MLP neurons of a small language model. Each row is named by its layer, matrix (down: output weights) and neuron, and shows model dimensions 0-191. Each number is 128 + 24 x the weight over its row's rms, rounded and kept within 0 to 255. Numbers have three digits each.
After each neuron's rows, "fires before" lists the tokens most often just after its 100 highest values on Wikipedia text that the model never trained on. A number after a token or word is its count.

L2.down531:087166144099122158104121135095106088215135138108118111117104126158126122089105120160142113083131147115128137131104129142136142106125117156142124137142122140131143139125147115112125122177183133143102096177133123149103170149090133180135132151113123130153096157143092113158121127120078092126087128117155125150085133090111127128123100108121119137092156134094093119144133142112110127121128127122151143151124103146102132159123107092148159160127134134102129152172098096163124141129104128080127144174118076128124180130127163146137163141123195124114106127128120094161076134095139131150
fires before: "and" 19, "ou" 10, "l" 10, "n" 6, "am" 5

L2.down716:179131122152114153128130128116163141144169135149094142108108153139139123133086122150136117094125133086151126113099124139121107121169131154112121160153124140123143109177143142155128148163152141137149086164143116130137144095127128186104108125127161143133151155094121123128125135133112111141144124155088102143127145130142133112153164085138075132090129157133127109145141117143126109105124136129107112143099114162092096086089136146121073112140150092156077099142098116134098131113184103133152166150075119143124145150044137155125122135122131131186110129089118136112123145092150064109
fires before: "ember" 33, "ies" 17, "ial" 16, "if" 8, "ate" 5

L2.down103:144106128096103137134162133110132123102116130139129116111134161091121139093119106135139097154126131129148192145128184135099128125165114145116149109135183119103164092136097140123132155130111152126144124110143190168124137149109147138158136161131162112143116114165148088096135127113102148126106136145168128132127082164128113105100159095137091132145185155152170111101168120085122139131118115090093135108102095105130102155155140109138123089109111137098149154119128149104149138160140125154128179124111100082159113141076135102132167094123119091120145145112117096139126098163109093163
fires before: "i" 15, "ot" 15, "ore" 9, "a" 8, "ar" 7

L2.down744:160111191150131134119128153109140086174128153138176102147119156192075166146107181080133154109119147159102115125083110099118115111126167151082104145137147117095124108116162160092116134095144149120151089126131137101127127109113077142126114078107128139096109132158142142134150111120112159123143105126136142085123100130116145129130112131089111136112127127108154138131083127127132132091088125133150146187139134118140150126139146159148183098131097117138162119109133119133130140139130105169098124162127115151114104118100122120119146135149147147091084098135175141156134116170169107138
fires before: "al" 16, "er" 11, "s" 10, "t" 8, "ct" 5, "g" 5

L2.down574:137165085136076108129126132181147157093168139159134116103119138142114165104124115166167105143108172160149123109160073106105143134155100113122138110126122121110120095127169128115106140134131111120074181139107163150113115161094106104133146134140105133096167103100108112092139152110139084154159114169097136096124133127148145155123124121101140120112081164126129161123146135120099153146162125131107120151116149090163192114157129163154132126137115109141139137147132125173109156156123143141108084104119133133118089136137120090170165105084124121113115114134100098098129161117127163119
fires before: "it" 25, "ice" 12, "p" 10, "ic" 6, "ical" 4

L2.down262:116125113140174102116098123134151149159173112134109123093144129110125135142132125092117138085140108162158105124141118172142090125129117147120117116123127133155096134183122163133106148160155130148146174099132177122122098122141128143146109167155134107138103108153125129150162098114142099111129122114120127099119127151114121101136105129067139132114174085126083135152162145124119134115101116137128073184126072137097132117146105128099092156153089135129126119114147178134117140135138091130072120163137174097123163139173157124117158181154115106112090104136086139118127130092133165105
fires before: "or" 17, " in" 15, ":" 10, " on" 9, " 198" 6, " 19" 5

L2.down652:076141154144132128123113171136111107107120153102114181105164111131134056143094110102158151095135155156123175134130114149149146119170142158113137116112109133099102088102127175136134145146098172118115103140137137128070170121157089094169147131120128087144175113116110104129104123104099137146164093159179142131106144126149160139142152166148131133131142158113130107123171124068142111115103105106134137154137142103124097121139108135157135124148120122134097119131116108128122102106149127176143127116152116139144096134125110144167128136115090098151164143090110082157152082106132121123
fires before: "le" 25, "ra" 22, "ist" 6, "us" 5

L2.down393:079132147134110134143118147137120133113156145105099174156194085103110138138132118108127152095121128148111159114112171176081179126114100134119138104123106124090140099111131123067116152115158103130135180180109102174141160120142111130131147099141104096110113159111097116161136114112163133085132113129095111123088147130140113113084129142138187134134132134067141156139159129100158158148087152141150145115136142119092139125101146135146139119140149126157159130164139141117116086103103122143114139131136133127119135110112120160173151094126122152141151115161098108108088098123164108155
fires before: "ic" 21, "ag" 14, "ice" 9, "ed" 7

L2.down304:135122133116119162101130111101132150145089136132128151120136126148135112097143133189125096107112128162130175140091119108118099161144167144147151090128098117140138108086113148156152106127108079159068108142120173118161147098101147152151162128139136161184146138122148118113159131135145118130160140158147117144137090139147177118108112126124130143126108165061121111105135108140144148166110146093119131138152118110114093111168099136156200130151142082101102125132130104124109135121141093171134129154149134138160141099108135089119122137101095111088128106118149099145130077116141138080
fires before: "ic" 28, "ory" 20, "ical" 10, "or" 9, "m" 6

L2.down261:100132117166068131151117083110169173137142109155119139128118109152088101125119132145144149097115137136180137159129121119099164148117162133115136160166133124134066140078141140168127158130134131143080156160128154124083123121121170185127100090139130129090120125085137099118088113101107144189137145134132124129096138134137147168167126108117133113101146120094154183107121114108123084126171128153093136138124100101138130123138150127084168138124147140119117168164112119144094116109122158108116120110111105113160112116133097144152136106153140140122160128148116081105134093140124129158
fires before: "ar" 18, "ild" 10, "an" 8, "a" 7, "art" 7, "ang" 5